python train.py --num_hidden_layers=10 --hidden_size=512 --num_attention_heads=4 --num_key_value_heads=4 --head_dim=128 --intermediate_size=2048 --vocab_size=8192 --hidden_act="swiglu" --norm="rmsnorm" --norm_place="pre" --norm_eps=1e-06 --positions="rope" --rope_theta=500000.0 --rope_fraction=1.0 --qk_norm=false --attn_scale=0.0884 --bias="none" --tie_word_embeddings=false --parallel_block=false --init="uniform" --init_std_qkv=0.0156 --init_std_o=0.0 --init_std_up=0.0156 --init_std_down=0.0 --optimizer="muon" --learning_rate=0.0136 --beta1=0.93 --weight_decay=0.013 --lr_head=0.00638 --max_grad_norm=2.0 --warmup_steps=200 --schedule="wsd" --decay_fraction=0.591 --decay_shape="linear" --final_lr_fraction=0.0 --batch_tokens=131072 --max_seq_len=1024 --doc_mask=true --train_tokens=900600000 --max_steps=6872 --dataset="wikipedia_en"
MLP neurons of a small language model. Each row is named by its layer, matrix (gate and up: input weights; down: output weights) and neuron, and shows model dimensions 186-313. Each number is 128 + 32 x the weight over its row's rms, rounded and kept within 0 to 255. Numbers have three digits each. A neuron's up and down rows have the sign that makes its largest values positive.
A block is one neuron, or neurons of one layer that tend to fire together. After each block is what it responds to, as a language model described it from the Wikipedia text at the highest values.

L4.gate419:091072133119144157104141143171102195145140165112154136178142129107139107116153125105137102128164101134166141114114051108118109084119135177131147138116166072175083141080142109079172107076181099141156145133163119114125118113114110129102139134101104126095082128186135207212172097098150123164112074155062157133115155143158163122092144103119097129132073084155112105097190099089104156215155
L4.up419:164108124129106113163103145121100133125119074134159139049122157120136112128124182160120143152181145145181130124110060131108110172204081111086140111113129163140151137108146118113135152106119148077142185108110105115121133123169113171139148107148095157129118145150153089188161104107126097166142090144104097095144125140153169136122150111096135114163137179106151113125126069103139188084106
L4.down419:145115111132148122088122164125150163170113163082157163157105100152143134144138129103152076114115168126086134128151100097156089118114148161105104154133102136108145161162092108120129089079168185116119103170183168162139162148107064093101151115112168120145135087135127203153121104133074115163005170140067064130128160118047130123092086117194102135115070134094153093112106127112141119116121
L4.gate610:173147180096170139100093148104154138141110138139128153162117123127144131120158113122126127174095137124140148159084168091120128150144157126127139112124180179155106097118116139077071112125110108153142141109170138128190121152186144115103115098073095159098152075137180141149158089106040113127127077164099115101024142159160164073189072054097103180129182129148149157111070130128092139143134
L4.up610:116143138144125137138142077227067136135122152067123128131176135135100087124157113149097140136213125061135154190096066201147170178099136164139176124181123165154141104124144145060128038121114087163139110116111097083093195053125187212106169114104104154120098116107107112164157108113172171169136160170136082169149061142144097123108192114153106098097153084115073112143174174079101129155144
L4.down610:099168174152134121094097127125183113134082189171139156137166108114100088048174149169134111154128173129117090164085094151122125141129128114151090145182136174148107133152152138057117098145168133077101135130177145065153156136119107146127155100077067094136115068083138176153180085143070122120136113114180127120093093141105142128164169135147070153098081107167150151174104101089076154112092
L4.gate1324:147091146100093158163093142154106094141142188127111114147162115137118155138179142124136134184159111095080110157038095136108150189136099136119180120118171096130112152102110141059107142137072142097156139140136049128121118089157143170130123134089100096144094128051110092129145127085117100132153106126124085126063125140171164105113180080081116155118120102216132171153176102163089133183102
L4.up1324:101152141154146133167137148186130122085147119124130145118132089155074139128163104116146135133172079131166180138110136168109095105129067089138136080147203081122125098102067125060109159166099147174104156088145073143157122121125119177146053150126085110098091148135163105143165096048097069122133091129140062062111095101164128133128194097094088174108168074167138143131122080118122170197140
L4.down1324:080123137130152119155137156160144147135082160154110112165167137133092130110130122113163089196145193141104101140120091109113151099097120059159083137172133148137159147154149138086091085065153169096105150176155148157112122160175113113128162097095066129119087101109167148108135130130092183110169200148147122097109117100105159215196109110096072097117084115172119118153131096141136183085125
L4.gate2026:113119083211087110100169158144139080150109113121147135096132137150146129119151146062109125124112159144088128179147076076126152143148116071138081133137132119103123126055129084066135184140121109109135103149104160074153131136177142149194151116105106118147125127120207164139155108086088141158172138080161116151084151152156123145082136095087139092077131101140098146184127137184209121160089
L4.up2026:117082123119118134137111152112066114108171095146186172141103096159136200121072172146157116137171126080149123224102081089146135134116143094134119090117156106147085081105167153152140079138120104090156220177136124114155124074134119172118072155119097148132086152105170188143173179169110083150177153125166143084170125137162133066133118139104130104112154150164163106148150123125116173192107
L4.down2026:150091156133150162107136143136123099161113110152112133096084106163130123109162145158116082160147165147128079190148117055161118175135087138143125194119153167143131104113136144118084100108137159127084110143163176173129097170150169075138193173091179111147129098090186158102165046163116132193122127118135167137076091129123124189141139151112132118141130167108106130117136079127069136114107
Description: Function words inside titles

L6.gate436:134115100133143187152167101142162137096107115101165025149162153136083124169122145212144160134137095138098126111120128134163152136116138156139146122137063119118119127145154042161145128161139098195094174108101177126120147150043100098111120111123121143154128083162119166193119118088122103184162129116145145154107170152100162137138163180151173138108164106145153103150125140076066132051134
L6.up436:173121118181108080178167117124135071118124123073176158109101143140148119119116099099105096167148150132095110108047127170105095184184116165164091162190142101099104094141199125117107101134130131119139159117103123093127127099146097109135154221093124109125139126119136125107112134122169124105087112130114100198123085104099091082159106121145101094154086166122071130114131147149118142169162
L6.down436:118161171081206202138093111158162140095165195125117121143163088117129104172109054104093128142143118150101129148100158125121113152090092117122151234162139106112095157127123112092085151141185073126109170120132140177185115081160100142088156127113133145135160113135116096119139113135091199160155174159123090049157128157162150133094059102080129138142086093164186173169138121152156058095124
L6.gate1110:105104188091128076098174125194111162148097175084150073186100125144069134085147139140169171179105173152053104128142103162128154151128170084154162104104119124076097114113095100133136118160156084133060125112064148107134114109178120098077078160160157147088145133115161106091139119170140074153112091132147140160129130165113130095143171152142145160096161187021118185110103194116091196148190
L6.up1110:185166157143110151096147143183106116118070148103133118111150143147186150110140066140137159146158101106134140118114167133110067166190175152123149107181157132103115151096170079143094062127112087147097124083104095170154078116136154192174114109172194152137160083133157105100107127075173091147126176121055118122112153143138143191152147114106188143119078159086133136145129145179123163208151
L6.down1110:103149095126104107111166126164162093080078152148126086151065116107064159127162096095132078109111123191122172093134172116103130155125151157108140115158109153131152137137107177172060117156126125108168175152132133102155097108104164087102095165154167169106081076150124097132182109118134158109088128149087119132180081198082119171124130113083126129131165084122133179150150187127130152117124
L6.gate1327:150096105112139108144170092126207113153184204152074056120117145109181119107060199122138060159174104098138110080180123174126129127187150196145146188113117036178180151096154054131104143115143100132125118131123155140130158109100131220123125179138123127099139094142153113083126137106156119115171107096063075106142124130047148145137094164104135112055139079206136183175127143152103173114173
L6.up1327:145154111194121106083146090104112182113141085093162154211098169105130168139125162098108162134114114119151154125163131129094125137129129137103104141151133149049101135141121174165140144174146102151139072186095159191111132155125116120115119145168140205095102134099113151162095110056106158071137105112128078161091134157140122116142206096132149101097141120100171126126147120100106170099137
L6.down1327:121108092113110113133063089132137108141122067145152162140122151139109122137131111127120095084171145071148154139135128089139136127113090135081153100127134136146129137136181150118106146095103117135104139157119123097151094140162136109116126090127112141114128170134104171075118106207121151119166082123150110116178129130167060129108155132093143112170107174128094084135092135182145134160071
L6.gate1483:073189139157111139153149153152124142098084139123115067105121192099173153142195113097087133166087111187091079163122060135153121149137170116139129106115155197130146125118142073138116108119168045163046131139118152135091142151100105096068143130144102113084111144118122141148122125106144117146164121083119137135124110136118132148051123112074113140076110133117083147079111131116133134026160
L6.up1483:129139119160103154146149119125171119117112190100092086121103217117144125107141127130112128128073128143106126081132116186130140150170158123153088122088171140161066120184120100182094126134160148137113107092074136093088088069129120108151155188135039128127211198084138124115109163103124150151130062167091118139075088122132141087067154099148118181054127097074099122141151153115111081111145
L6.down1483:121153122112135121086102124093094155167191093066149115091186151119154136107163100048123190137167160119098098122132107153077120192074121081154083117093081114089149155120113172158142133139122175140108126162140134165169176138148179178143100089091108078195161120121174161095134104118130148083067152096180169063179119126118082131117107170082134144104125077126123127130078092160141145149203
Description: It-copula in quotes

L5.gate1001:136186100141142163089142087094174109143164147089187098085176160148148111106094159137140116158122097066151138160134135119129102117116051129092071144108126153103098082168132096108068067137184168120099175104109123168114109174164137171163081110081108089112075112126072156097141129091121141137124132117143145099152139089132125113130143185157138134083101090158094083111089128116128146098076
L5.up1001:126187041135155078154115223137124105139127143078104219110144071139105128088137124120145147158110139069094156107103134144114117104123111136113141152121115131098117102071173077137125134155120096124148155166076179112095130130114118181144123095132125179137107104129160147141090065176104118138142135127158083125147149125131111139148147099140179107105136116118157111112153204161154133128086
L5.down1001:147137129155150115118137152089131125125117075106183136093121115139066067094101122182114130173134134172122180075114132140150148164125189167106155058137131092185098123119162100137129135100163175128135126164065123147159135113087181109120130086176147170143156118151204184191111116109115049117115139109128123142209097140133151190143168133127169126124111078115168180174127145137160066136199
Description: Copula after subject

L4.gate61:110106095113097115096152154186110058121129114151139124178087193107134126157146061178154110140157105092125152139060168074140136131171105173139166104148154117113121137104138177113098098126125136134130120186126162100048133114112099078126154152083153137123091119092182143146160085090133156146136144101037084123128160074185124121070117104169134203187119190060084128162136125169097110186122
L4.up61:091148102174173170100158185126114138134108102096156114117075148146094144098179116077157113129097110121114132136181137105143078160122171199147123115067147125160079170131121138136139145158108129071153115118132115160109126135067098098100101105114173130094172131107162144116088067159124160141144107132084183124069130145118126189081134110075185154167123091128096103159147126128123106104127
L4.down61:084087160136088104119111161155140090146164091206131157147179108108188091162090103139066103144125127146119081163071160074139118198100165107106144139129179162122149106107139153121167154164154097110121157177146135111137154127106182132178141159146082134171151136108146094131120121199147156139125141086154118126110118108226055102148107129212139160172106134136089118157120080170113150138147
L4.gate184:131143142121113145174112112109139158127154108150164117169106121097121170147174132154149125167125163078121090112160137134115134092151096116169136110117095146125120093119146107115177163163141142134105112167136110143106152107132190122121088115116206131190113128130114098122125143184122151145102128122118111165191153136139145117192054158142106121149155119152141154138156066087098103130109
L4.up184:122175167166137108108103120156107113146122094157148130126149151073052087098130077114157115095147144096146124111139121161102107085177128147136152102143199151060131112128079145109095139179085137163127051134114135071138194112138176160170071125090071123140095142154181098063085176122120152243129096094086099121177141148142117156141119114180092102141135106072125138122083132064085127163104
L4.down184:146123177135149132133161137146119106118151156110129089145082125175148144080153144089067142098135097117116215149054124081072146124149134150152160145122182175121169099219061123149150097167171170163088141108153081091082134114099142146159091115076146172132119133127084132135161115114116113107142161121129098122173135085139100102155122106111142114117122130071150152124120090153131136071102
L4.gate325:096123100133147148154138143114110110161099170084095166113134057113219153114162076089151069063106207117165172147151114143170117166120123142144082122154151120102090145125185107074151127100135061124156120113109116121131112135104160111159134096119069101200116076194150132154144113159161095120096122130128176131149139156172125198109090139097176138116125080052171138102121110109127103162149
L4.up325:104111139114165108118169151119148120168139144161087133113118098093101074142093121132144132152125082144151147134138129119163135075127129079093164118128191078135115079101096175140093154120175209167140106129113127138092092080194142129145179062122150132131150119116148109109133099131094190125139099093127139108129138093206130063107114097181116159095117217120179098094147074122191114142104
L4.down325:155163193157146107188104103094124101165241152146159101124149164063062142146139106133110157099089091110121156119120130158189138138110124092162132124118127096076166087196113121128138150106111122159122165170139177049095098130152147141175160124203100148144162148123138149095128085178139141174163232123073152092109105138034132104073117187139100123131098145114163111140152148106122145159077
L4.gate2016:103170163064123151186147099111137108125154120065156127164137128150108094113136110142109116041096121042112142200124143067143163132089075116111106096099146091180131122159047121058115175103129105135153119086117164105068124118145142139068145145150115087188106195080102126078091139078136168110181138080165227154151057161161133136130141167162132134111112117176114113054139179096108094165105
L4.up2016:062173139100102153134135148139108074150144101033138120159121109089129127078204088160152143130188104122146182141132112105125173178102109160129110070114153097166088124143128110129073097143200115170134185149118149082119128189148068130174129123142180130086128136105130120139114197174091120066087158109120161145152109132118117087154120092187122111098150147073152122093157126156165106093106
L4.down2016:115095173073142082146124132140109132153125158096097146124097189100121097141127144137101159070150133095157110144149123169067093076088161164122129119116156123111118169091096094116079120148105109116140134136148119034146101073093134138149157120114077138117079141110055115086173096162129062107147162118171166132182137176185047133170122176127071149132185122089143114119125149055121127118126
Description: Dates and coordinate pieces

L5.gate1398:177121077170116127096130112142152188125102096109174086072139186145145105083189171081129099129109165134079157149092183105121119143150179113095134128121184111132093095076094105135122134125074181163139120087081101129141112117101061130121112162157125130091091079116141212132120120080176081125120160127118104157165123108154104082124158122110125127120130079150168114065121147140135161141144
L5.up1398:121114096092121088139066117142105190186132112115125112152113153113154151147122159147102211135090109112093135157131173093108141175144093156125128096164092124169150108111150148067080119159120123133107105089127141145117152135112169152086197087108155164158086133147186127136112132084130122076132096116101181084119086162116113158144129099131119175145203137149084142133157076118065182137102
L5.down1398:111090144072096182143135129096174204079105154138101149132082093117133155118147180138110111135067116104117080138145074135121176125140106137127142129107139154091146197158083116083145111105106135099170153175216148151113161064148177078161185180140102137154160093141131116121088141200111194085162111151169114131181167156110154086164094098165107123162130084154149084143063123162138136123161
Description: Inside multiword proper titles

L4.gate379:110124177157156110130116154120128120107067180112149081119107166087151122097145183148084156133073090157143091132227182181098143141116124134165129170151131121092069175141149122142140135110196149119126086119163100147088116087125123140093125124084113148139122216059083193098168099134037144151121080040155077074101132093127065146119158160116129132171122181149151174053158066119168124137126
L4.up379:188159109121169072184103139105111159107152155129172170064082165134096181103080133132103126125097136076157068103145141136133081151149084111197127139169160069144090132105186114159115096073131153111103164143159083143078176123080135152102152073113126114143137082105069158109185140141070098126125142084082146129107099176088113122108137115123170126125116165145086165122147108123094172124145
L4.down379:158137090179152113137099094179121081042098168152158142178161121135094117196103161163110110134206151097086101118146114128130077142126168173134141177138079116077119178121039095133135129160123122127138146171137110156112131067168102164139088156085134152113134150142081105160157180117129154152172107096103159132154174136123121183116148163114166100137098127142138155145109113168199159089137
L4.gate1350:126149131187133112152126100166138178156139141150179138136126123127180115104119158106091134083086153110156094100100142165119137142124153144144106084152181163070184119138125074097124086134098159177150091134141094161122074122173121128083102096107128191159137099165123178130114092143086092173139121174150102107117063132169146149130142124150095150135077186164124146164050123129078116084125
L4.up1350:137149163114126102125150078151104131146105106115096145098093097193114086102115103107147127183077111142151133172074154128113128142162148127138155078069166151091097173148126114174125139141125126204118150176171169117126119125125127105095145153121111146149139149181175086061113148108100098119113105095119173131110141152149089134105124133113097153172132139125148177098115136097141161110194
L4.down1350:074124090104136100225106176127084149114118094128135170123149134123115065201113036109130132131168130137082168127100128134119136138132122155049152158178105133071066137115160168148083141116164145117153151133120172136125161125112101137133126100073125050103081106137052106134130115096133164063105157085107202117152157133145163090105086116098186170229146081137098134103129096098117123135129
L4.gate1729:109089162105166049144080097137161143117169145082116179174159129173073107074058149161084165159145139093205129083088092150185153135161143187141086118124140122109088132198090201095120076119160113125149081117086117179127153116127152144146117149104133173073206094092121087143154135124122090145108102095077128113096113168108117153138108151062155131133129150164120154141171156134083117085160
L4.up1729:106067102082072100105163108143213091097127095137139121099160167099124063117172081121153157156050088091084114117084117109092137140138066084163111047078130182161124168140119114101108127173087102155072088149151143163168078155194119167060133172151082104141147053134130145138153076097121136160131090149110114140106141137144135120130137138087113104113190101156034114094143050140140146109131
L4.down1729:081114169145020145120097080106131179114095148142121106168179127101140096118126154161172141196120142173102089134165134141134092094099084132103100147110198182166143168113111129198076061090111110109159141075099147115122138129111188162141082144156118085072096062104179120131137090101130156060055072083130241143137112169104126115083163116131124122144142151135094099100107194110094133125104
L4.gate1926:147152118117154164149097161100146153201161160127143099113117139098152127115129100110143107158145179103159113156106154171103124188147163160153141097146081162127104128150176068151133114093138140173156089139131099167155169148105098117102083087063131150080126147183123109085138117115108153090121133117062127141155053132165117112113111140107096094128065084061148099120131085135156122167094
L4.up1926:128105173117150129132096154146085126136147157168141140146173164122102145144139119108104135176084130123106120113147170178179126137106131158104143093122074119182138124089142133058141125093084127153152146104107086138131091201159145074118171144142151137095088125111140080120100069135116119127110172142155134142112166159138126136111127159072112115148139096140094141136154043176131097102168
L4.down1926:099138146192127085139135119097158162173097068078079191165114158134118101106163142101028154172081184136132086129150154150111099096120136112094167129083107135106084150052079088178142175142136158183097167146190156145165114149179120152153136172093150127186074198076142136191124150074086145134084152181145114148148162056138145140141179092113069149093131106093083128170157130178142104196098
Description: Apostrophe in "it's"

L5.gate1606:112142143113124123116129141136092141121150144086106097195114139156106117120125118098125116096113061156157119130137131147093127148081127164149094077169147148126177140181084140118067155056127102182103168121122118100115148126146094117114105140100121181074141160083089135069148143127139139078142168122134148172152134122179069121164140111141024130102146137157157119051182175112109115142106
L5.up1606:140135104116073110105125130157149149144188121146114108096152085109114155108106137159122155086131185115147127080082138134130101146187109093157109083112108094166069164149118138103129122161167102169205128076073139143149083157118142118124158153139167100125127078108063182134127162139137177092098109121134114152128116114169095142124122092129110079167093110137133181087139140091173087137105
L5.down1606:153095162128117127132119116126119104103121160063145103222136160123118131157103140145104137130114157074115147177133111134170097126106164109138097145113089104152132152076136121150145143139095154091142154124154106070123162114170144155131135154079100097138106181107175145122158122161175096078078139122094180111153148191201118146169137120149073146134122123086119145108108159140133162109180
Description: Year-number first pieces

L6.gate54:161114156181113090118125111178114108156225144119123126168172112117087097127180136144103137107117118106143149146116142202163140084168152108146156120156155095128132099162087125129106148117149172151101129117129136054118179123113088102117127123101191112063129133090121093067121109092112122136146169079103149144127099175174119057146105155123118059134055100102112083137099134129122081162161
L6.up54:107140096148124133124157122115113181138098171142123082133123107200078183113139197177154081158068094110122161142127080094109164072169111148105136109153119139110111133144145133130064165107168088140151137161070146167131145165120133121062130107166075121067152142153137148082140127119098163118079107123176124137125171196149129162121174117130053143113136111177125165191106092132134125099140
L6.down54:113105131125138099137112150139130093145173115145118140105123070092169079131107068104153141061195074154136132149133136147144162092093132122106135203131082136086208105148138132121123077132171120080147104131093133090112172134109118134108096121145128114119138204163109120151157158112077164117120121078088136135107164131159101080195119131180146126095106140129144111093180135119130120102138
L6.gate883:095143104107135047106147116126130147174131093139139135065197137193133162100111116059205115091185094093126136169129107136109118121116128144125123090122176092084123088150127073091126096123133042124143142160146136185130150142146135149134143131104135091133154110137099165116119127091121068124090109084120154122101160143140128158124134138123081118118127124090197063132119118085104137132164
L6.up883:149224178139074154108080149171155097176111117139122160144137160113106175158142155091127088029107140088106122119169088159085148110063111142121177137139137122166161125079128110053097169141157080169158139173093125127075156159144092113137104149115137074174113223053132179127112097140127113122092136172087186096067104154152148171140141122113090089100158157157077134155138169117111112145155
L6.down883:150153121066090163093118139162087107160127116152128142160100126161122156148164124144147117160142114123135097133085132142099163116092129140127143157096135107101109152093145168151141146119090144197087087191180139163100182111141103092146136125119125115098144148131124145099140091141128077161095149118136192154121175145115151144140116131178088097099180162126180126172127059131118163091134
L6.gate1569:151148124128089093120082113112081106108136164099106130093168181124083109107114154120136102118175150126143162186098108154165145126125088107157137080112130155133094172125096096143111080093102091145090156154127139083190136177102171103109149070104134066179106126143134122059194118177129145055131149126142199156141145161189183122171112126134117091081089143093123121096134169095145099128112
L6.up1569:092152121074111134130093186178127132152121117103108146149143176182041137119078126100073091120133140116117159167094102122136195098136119145133123090131112170125228146109055057082141163095102129102133137118167159128063070134179140143133116115144197158141166129089121136138169138120091177107133177152129174109128149185104139129110158195164175098124120166140176113119168110057080123134069
L6.down1569:135100195154138113148173125184129122108159107086169153127117100145094141092144105149189111118120176095131092194144105125078203110103051193149091160151152134166124102124140090141118151105051130107072164166146096118126129154211120139075095158122167163137110112141161138171140142100096140101117126096137179119110103113154106188099091137184138132098093124128150102047127093128112127164137
L6.gate1802:124131103145131161142107141155165116070115127120148117094152124105089215091112131086120145119135132133132144179170079127120110090157135055079115068165140124110104105174089052148127118089151138140157112108133097109137144172165165126165092075130059131119143146106129153070134102090112090081112093124065139123105141133128065113143098122154133071105089132127080101041130097140094057133146
L6.up1802:121187095105114097087111141129158107157131103098135166137177206174078163113099158090109142165173080138140133134113152153079169138089125141099153088117095117085168125152134079124116141100166152138150168108104108062144155183158127072170165099173109203137102140154106103079083148083120055100126144134021171124113115182110158140128070111141068138130077143137068136135151142086117084098145
L6.down1802:115095117109120098114073128147147124147198104103088118134138175141105138163091146098127162129117128091160115070159112187090190139104125170085130173095118108095133074092119136055116154139190180138130123143101101151088191144126102088132137098120098099148139177152106142135113172184144150112102147149119149116085162109135157117132130113162067132142110135068165066091097095086104118105148
Description: Years and dates in time phrases

L6.gate183:132074093135169134146139179075113127105161168126066159166098081109178114177153170073149130117115155086112096124101117159142121169141146131139149048095135140092154119155126100118136136139115077117167078146075084086055129124161167175096055115140122135145149119168183153157102108092180172173118013109185118131095105144197122108094132073079156161152169160134198200153124108132079121123102
L6.up183:130129121114144123161107172152117121098147124166112108099133157147099121134141108093132105116083142049145105167144151164140058116105139051186048173171123100100114120128135043150130141158114111135169150156139146157131200127130085083093124110120169135146129122138144121142157016135222130187157141141126137140134078142135128113143123106142088098064174166102183179097181130129168132131114
L6.down183:111130089111109133105133161137142145149083140165120123129128078059169155158086137203208142120120126138093059076131077069160107147133115110139142183170145128124110115123204110074162136066135164118113120142103131107124198129133184084130148084100149102101184116108124177148109181112165135144111079165165116188086134174158162127166090086127163072030092114155108103166208151117176161166158
L6.gate687:103123124101078172139123194089121154109115086092127106129124043108133087111128156085146083111166121164103112123139098156163143143184090144088102146138139083118174166113071082108143120140112087118089172139164096136154091068095162140216161085155144112194126133149091154103078143095163190147160184116180116199133122126112183200175175135103108133145121153131083104107074089116108134172161
L6.up687:109142162097108152116096156154137109121130125152146097135213134100197119151137165120146159120100126157079166110099151106159153190162163092155164117142117122155128160125118113156153133140132148116077147147183133117107136112140146141110140106101146168138148149078147125113133129094114154172116126089140158132164147136189168116125109120115113113155131158085085124176104117117118124161117
L6.down687:160173144133098122165139142117081184149161105107109145114181129114152114100128157102187119121175164099104105091131088193112134135097148124089131106082086103106139118164140092145196130154114121128072115130169082110087143112142107115114143126152135095113131140093110121162170139184087175100100163192116093138155074140079135163135189118130118141170118161107095101103169135122116156178129
L6.gate1298:109118109165142178125147178119115063099146087146126121102081123100124097140142198106093143155133139132104191144116135201104119138163150116122145145104110093147115102124129121073131093112076120214112177156141151120154147092123113109122151135107115164144107137103155075153095123139139131150099137073134129100119221118173144093148151133129045094142114148089093167109123138127101114127097
L6.up1298:111135142146120128112146164103137148104143102121120094172153142166112118121150153141108187138086122152108155121110138169089134085150168108090174148157197147129157125058151121169135108089067068086173144178127116154127166085162115114118108089152126085087147132127134108154100128105135171145121070177092098151092135159083178155156114110150063142070146177107049117092095157138124097186150
L6.down1298:144105097120119141145104152071166164187127080127141147125104115165151157123138139165140149137118130165106070156110067141105067168128167163126171152182121126136106167117077195138097164188067146091121115168141105090118148151149153076164154073109168121113148162131092134105129079080169101157108155119124142170123141105153142162139109140183129135136157149150073098117127166105061188212154
L6.gate1497:153156177119140119169138100050155113095171130131120114127116164120147157151113107166146122090145112117123151134125128159088105121147145071100129087157165122111155061119088127156099102108170096173103141124173089133135098098144164183136126168137166142144113107104158155123154116152089108140143112089137142116143151144106220119128085150097094174132194130173139147084095058237060141143147
L6.up1497:150149132111162088112141111144182155088117142075108128121156112133105142073132103158112110145107143192122143125154167104136093134115127103108110202121138145075141102134103119094153174159139084067149138141116044116122147146107135103116111074121096148113124112149079153170107105176089116091150143114128086184147116083138130130167131158107140092116136129142152176142137128130072166171150
L6.down1497:117177070110101111087111169160130194177087137136128148152176090120158094160157082143101146102142130082093081219113130137158095138145126103150127126127136168126141112119127147156071110155133148177087198142040130117141143140143135134126108104101123097146148142181038115094091139122076127177124141142098128143120163133179186151072155134153108159130133125148156139127111104149051105145131
Description: Connectors inside titles